Part of a small language model's weights: learned positions, 313M tokens.
MLP neurons of a small language model. Each row is named by its layer, matrix (up: input weights; down: output weights) and neuron, and shows model dimensions 0-127. Each number is 200 + 30 x the weight over its row's rms, rounded and kept within 0 to 999.
After each neuron's rows, "fires on" lists the tokens most often at its 100 highest values on Wikipedia text that the model never trained on.

L4.up976,220,205,224,156,236,173,224,185,171,222,207,153,226,198,211,166,214,223,189,242,230,198,209,217,222,193,232,181,176,224,143,167,230,225,201,124,220,166,176,224,172,161,237,194,224,200,230,204,202,217,203,205,155,198,214,225,249,314,186,219,175,155,234,214,192,197,180,206,225,175,198,184,185,198,155,245,182,200,282,233,192,206,211,178,246,223,203,200,205,171,232,150,209,207,223,236,210,144,172,212,190,158,223,232,187,222,186,194,220,215,202,181,232,212,206,183,250,180,264,137,165,152,212,268,174,196,256,178
L4.down976,136,179,188,186,223,205,214,199,186,145,187,199,198,220,206,196,211,150,184,235,218,229,166,226,226,205,204,203,245,163,180,185,208,207,216,233,280,178,186,194,202,234,243,199,180,211,151,190,217,189,212,120,242,186,247,210,208,183,173,158,256,228,235,180,183,206,302,231,228,235,257,274,161,178,184,189,151,244,226,168,203,212,171,218,165,227,174,224,183,249,213,136,149,212,205,176,134,285,188,208,243,199,179,233,246,141,220,215,208,181,175,172,213,179,217,201,216,180,187,240,203,215,197,187,164,153,195,189
fires on: ",", " j", "s", "p", "|", "."

L5.up581,220,223,214,207,196,190,223,184,189,240,206,206,208,232,206,203,178,186,223,206,206,225,244,210,223,181,250,213,196,211,187,196,152,220,206,168,188,204,189,209,118,203,197,189,185,233,165,175,195,151,133,223,163,231,171,145,195,221,188,243,215,209,211,191,195,237,196,196,235,167,243,213,167,218,193,221,211,226,197,242,213,174,206,180,194,243,178,183,181,123,239,201,279,157,222,204,191,164,209,245,235,180,175,239,226,218,172,129,177,188,174,242,251,218,227,250,181,200,206,185,164,149,215,231,182,193,206,193
L5.down581,211,205,163,161,188,234,192,183,248,178,189,177,170,212,159,193,227,235,204,167,226,150,212,208,170,132,157,211,212,202,213,239,196,209,193,216,247,192,206,199,242,203,208,246,226,210,212,235,186,186,181,194,219,226,193,209,201,242,172,202,182,238,169,253,208,159,238,172,242,178,165,136,191,204,175,161,214,173,182,182,193,197,205,196,181,191,167,177,177,178,237,254,204,288,221,203,165,202,232,184,160,212,181,201,233,208,205,210,218,226,183,218,175,251,230,149,177,247,196,262,269,186,228,196,169,191,199,195
fires on: "h", "m", " m", "ak", "ar", "k"

L4.up834,216,167,234,122,215,213,193,173,187,237,187,171,202,247,204,196,185,200,208,234,214,194,210,175,244,197,176,162,236,198,96,226,238,196,231,267,176,184,257,173,180,237,219,149,209,197,192,199,197,198,182,202,174,192,196,214,179,220,206,210,137,255,206,259,220,198,222,202,184,193,188,176,239,199,220,179,219,224,182,226,193,185,176,229,127,176,202,198,221,152,223,176,209,193,130,248,184,207,192,222,231,199,247,210,239,207,209,232,148,262,174,201,171,240,159,249,204,179,189,173,221,228,263,209,222,191,149,204
L4.down834,206,206,199,181,207,185,184,179,206,213,254,219,199,247,201,190,129,224,233,196,206,168,222,190,194,188,229,178,237,183,219,214,246,163,193,210,171,226,188,183,208,213,218,188,235,148,226,181,190,209,189,186,228,168,214,245,199,158,158,164,237,207,263,173,212,227,247,239,148,183,252,214,234,237,185,177,206,180,163,251,221,142,180,225,130,186,222,162,218,184,207,150,247,161,228,231,204,236,185,153,209,167,191,180,163,190,189,170,245,223,210,224,190,240,179,190,202,210,203,197,291,168,190,129,172,182,188,193
fires on: " (", " ", " ["

L4.up1152,199,231,255,154,214,241,207,184,190,201,195,248,180,219,194,211,249,203,219,261,209,222,213,202,205,192,241,194,189,214,171,260,234,165,251,188,223,187,205,221,218,158,169,124,142,246,228,185,182,185,109,221,173,233,204,219,188,251,183,212,234,173,271,178,197,201,184,204,210,169,224,250,177,199,227,166,196,198,212,238,195,199,230,208,146,200,173,211,167,186,204,181,213,211,193,215,181,200,203,199,215,205,213,236,194,198,223,187,101,206,202,245,235,232,135,232,191,136,178,209,196,179,212,271,221,185,212,215
L4.down1152,186,197,193,231,181,196,163,219,171,223,130,208,190,182,217,162,198,223,215,214,217,138,193,186,153,169,178,195,247,215,205,219,241,236,165,207,156,184,143,199,231,246,226,187,223,154,212,167,221,204,166,210,171,190,210,195,254,165,219,166,186,218,260,179,190,230,198,194,251,174,265,237,185,237,165,214,197,188,129,215,178,201,175,214,149,192,211,211,202,257,235,171,238,204,263,179,165,274,163,154,172,271,272,184,145,179,192,220,189,247,226,124,226,232,194,210,193,198,201,197,162,216,207,150,216,220,149,232
fires on: " (", " "

L4.up186,247,203,209,209,189,264,203,189,170,232,225,141,225,256,195,201,233,197,224,230,212,215,233,213,226,129,199,170,135,225,250,186,204,213,163,163,228,228,227,152,156,224,158,176,227,210,141,235,133,241,186,231,175,243,202,202,172,192,212,205,276,173,239,228,195,253,161,225,209,146,184,251,182,199,199,189,165,245,178,210,201,197,190,215,215,217,234,212,188,189,179,235,204,262,197,218,187,156,216,206,231,155,186,204,199,219,182,196,194,176,187,215,242,215,188,217,184,223,234,231,198,165,247,251,174,169,152,198
L4.down186,187,218,174,224,242,191,171,203,176,243,245,224,149,209,275,207,218,200,192,194,210,153,187,203,226,213,239,158,198,173,216,198,224,211,221,206,179,155,170,205,243,148,243,201,231,214,204,163,155,214,206,186,140,223,227,204,231,183,230,220,197,192,206,222,176,230,221,215,177,188,168,225,210,180,178,224,228,140,180,180,189,193,239,190,203,217,226,203,226,195,239,191,248,248,231,140,159,183,248,179,146,188,195,222,242,188,216,221,177,173,190,203,180,233,200,179,199,166,243,113,185,175,187,210,202,216,189,228
fires on: "m", "r", " ab", " fr"

L4.up1186,251,197,207,206,171,168,144,172,196,187,189,136,225,239,240,184,240,176,167,193,207,217,168,221,281,171,242,173,234,154,185,210,244,223,184,160,150,179,213,186,152,202,202,166,209,194,207,224,136,180,165,225,225,225,198,158,183,210,205,192,185,193,245,267,190,225,195,183,221,221,261,260,117,256,151,210,146,184,205,244,205,217,169,222,180,210,168,238,220,157,151,185,211,208,221,220,201,216,211,215,225,212,157,212,195,192,154,233,231,204,195,200,184,220,179,175,189,150,176,189,164,198,191,185,203,185,130,189
L4.down1186,200,169,198,164,181,209,199,266,191,196,208,223,263,197,216,187,190,153,182,216,175,230,206,170,186,175,191,210,200,198,195,186,226,236,225,244,169,167,207,222,202,211,223,209,181,200,178,181,168,230,248,199,194,200,170,251,207,165,232,168,181,167,223,164,257,180,231,241,205,182,191,157,218,225,225,163,196,201,226,221,177,183,167,162,161,193,251,222,158,213,184,181,169,215,161,206,252,188,189,220,229,216,211,176,221,195,171,203,207,151,241,246,214,105,179,109,181,177,164,192,180,211,187,217,227,217,166,182
fires on: ".", " the", ".\n\n", " The", "=="

L4.up216,219,194,211,192,147,221,210,161,215,207,227,157,194,227,193,202,174,231,221,211,169,190,177,159,242,198,174,206,157,162,212,188,205,205,193,178,240,214,175,240,170,204,192,135,140,215,213,265,152,153,183,226,219,205,269,196,216,253,229,223,188,185,200,211,180,206,235,201,199,201,219,212,211,129,205,181,220,203,234,222,242,170,168,160,202,179,166,236,227,223,233,215,241,178,174,178,183,224,219,167,176,193,217,199,129,251,207,199,228,214,216,213,227,281,226,228,168,196,200,187,237,231,231,122,216,229,204,169
L4.down216,168,201,240,232,217,188,195,208,214,190,161,196,263,216,167,187,216,158,214,150,226,221,156,180,219,196,166,139,164,239,188,175,133,241,183,179,202,208,231,218,192,227,222,252,253,205,224,161,215,218,137,192,210,221,184,190,191,203,188,170,151,241,177,206,204,230,219,177,202,301,199,192,197,187,250,205,259,205,226,209,191,194,204,193,210,229,187,174,188,182,182,192,210,215,192,186,173,223,222,278,227,203,238,217,221,222,211,234,208,238,226,151,192,133,210,240,257,202,190,140,246,210,200,242,219,180,192,240
fires on: " (", " ", " p", " aff", "p"

L4.up290,219,208,219,207,226,168,178,172,193,223,214,208,262,230,193,189,194,222,222,272,191,235,220,162,243,232,199,222,168,187,219,244,257,240,245,200,173,190,238,167,209,232,170,171,123,223,207,204,161,224,134,280,213,193,192,191,167,252,215,200,149,230,228,217,229,207,151,201,225,137,169,195,222,131,208,164,212,221,196,236,183,189,181,220,187,149,171,284,199,186,230,179,224,203,206,226,190,135,140,201,194,202,223,203,169,202,193,199,163,225,194,281,218,234,245,204,193,215,189,177,196,198,219,159,232,226,199,186
L4.down290,191,250,206,223,185,133,148,219,185,223,172,208,216,187,247,207,204,166,201,265,200,175,247,169,129,258,196,171,241,244,197,184,168,195,118,215,159,234,146,157,222,209,184,200,133,207,243,177,203,215,182,240,226,221,247,196,168,192,195,155,184,167,202,175,219,275,232,177,192,239,239,173,229,243,218,175,234,160,198,224,155,202,180,228,230,239,231,184,186,216,192,134,199,200,173,157,217,178,181,181,137,211,194,209,192,194,211,248,205,194,195,202,163,174,231,225,221,220,237,204,184,215,212,142,216,172,220,197
fires on: " (", "B", "b"

L4.up543,241,228,251,215,186,187,193,182,198,191,221,175,180,159,180,182,238,220,183,166,278,276,227,208,195,225,144,231,139,173,226,243,167,181,237,262,130,209,188,218,199,179,194,164,173,228,226,213,171,239,172,178,192,207,176,161,180,218,202,188,227,194,173,208,191,176,257,225,230,152,182,227,216,225,224,189,241,229,179,221,175,153,230,239,174,204,225,185,181,180,262,173,232,173,188,168,230,195,218,164,161,172,179,223,178,261,167,207,154,225,168,200,142,217,204,214,216,189,197,218,243,153,253,183,191,202,147,217
L4.down543,149,193,189,228,233,148,211,200,139,209,246,216,198,147,216,199,231,130,166,203,223,199,222,209,258,218,132,226,188,212,176,212,174,172,196,217,144,218,147,158,199,180,192,197,205,219,212,206,238,231,181,236,272,186,160,159,158,150,191,182,178,263,205,196,189,167,189,191,227,197,193,146,266,170,204,207,184,201,188,159,225,170,155,211,209,200,154,221,140,144,235,215,233,213,219,181,227,148,188,177,178,192,159,144,208,232,205,252,168,216,210,176,183,178,186,238,211,195,156,251,229,206,215,177,247,169,216,201
fires on: " r", " its", " their", " comp", " not"

L4.up371,196,231,234,186,218,195,186,174,203,179,237,177,151,215,171,215,158,245,191,176,264,229,178,160,201,176,183,183,194,154,222,249,204,177,208,234,225,228,169,234,214,164,229,143,162,222,185,218,207,202,153,200,207,259,194,164,186,231,195,209,208,166,208,208,218,213,234,200,208,192,180,257,231,237,205,180,246,206,219,195,145,170,174,201,159,199,199,213,168,176,231,177,235,177,196,197,218,203,197,175,177,159,210,213,198,237,158,159,205,193,201,236,153,221,188,195,271,210,224,194,211,212,199,160,226,200,134,226
L4.down371,194,154,170,185,225,166,204,198,175,246,224,257,218,179,197,157,206,233,204,201,222,251,225,209,242,192,150,184,187,177,181,167,152,187,152,187,183,174,197,195,278,185,214,242,173,219,230,198,252,267,171,178,223,193,194,203,199,233,209,213,192,182,250,168,196,215,236,221,221,239,201,185,243,180,197,176,224,143,143,198,223,208,173,192,187,199,198,201,260,258,243,242,232,210,176,176,197,138,192,165,193,226,197,196,234,192,192,238,182,240,228,168,139,202,151,197,181,214,230,274,205,210,221,216,189,173,229,196
fires on: " r", " to", "ist", " comp"

L4.up366,210,214,162,181,183,212,96,182,137,181,210,180,201,240,248,190,232,171,187,220,237,193,192,214,241,208,225,226,184,135,155,215,233,210,213,219,193,206,182,155,159,184,248,163,172,186,186,223,146,214,153,211,183,233,156,193,157,209,209,170,208,210,235,216,233,197,220,219,207,216,200,257,199,189,213,207,255,173,248,250,241,188,158,209,163,202,166,270,170,148,172,171,209,205,198,240,203,220,204,219,206,197,190,262,207,192,139,186,255,194,184,226,163,230,180,206,269,118,173,173,159,219,203,206,155,190,153,178
L4.down366,194,246,192,194,201,177,180,355,190,177,195,198,207,191,240,193,190,188,174,186,226,175,225,192,237,196,219,185,182,217,133,183,227,212,213,163,183,218,193,168,131,200,223,178,184,209,196,162,187,214,204,167,222,200,183,194,235,212,185,193,220,182,192,195,190,235,193,205,201,178,213,200,210,229,185,180,189,191,256,208,219,165,173,167,206,210,189,253,175,209,200,200,206,184,197,210,211,174,223,232,205,193,215,294,212,181,149,194,235,190,192,196,227,72,205,172,225,211,175,175,194,190,194,187,161,204,183,194
fires on: ".", ".\n\n", "\"", ".\n"

L7.up1119,200,210,230,167,228,167,161,189,225,198,210,190,249,264,181,164,180,241,231,254,198,213,224,185,208,204,207,166,184,197,208,198,144,196,205,185,218,227,176,203,142,184,222,184,220,251,164,210,151,205,178,246,153,165,228,225,214,263,145,195,152,178,233,193,164,191,199,219,180,169,186,240,212,184,255,224,197,208,215,233,193,222,221,151,232,217,220,189,172,201,257,189,177,192,203,139,242,136,163,230,207,177,219,209,227,228,166,191,200,212,220,247,213,210,203,196,197,198,265,193,228,162,251,199,235,172,232,188
L7.down1119,170,173,223,183,170,263,209,251,211,201,220,203,173,271,180,187,169,218,150,239,219,169,221,203,251,175,193,221,232,234,258,197,201,209,268,236,225,229,206,208,141,221,213,201,225,197,216,200,183,242,181,207,155,175,213,226,223,189,157,225,237,162,239,247,206,199,215,248,141,153,191,250,170,202,223,130,164,186,147,191,219,187,192,177,201,183,191,179,143,175,268,146,228,232,209,182,181,223,223,166,184,250,197,208,174,214,172,218,189,209,140,220,194,257,208,227,201,198,197,217,223,241,209,238,192,203,174,193
fires on: "m", "s", "p", "b", "ar"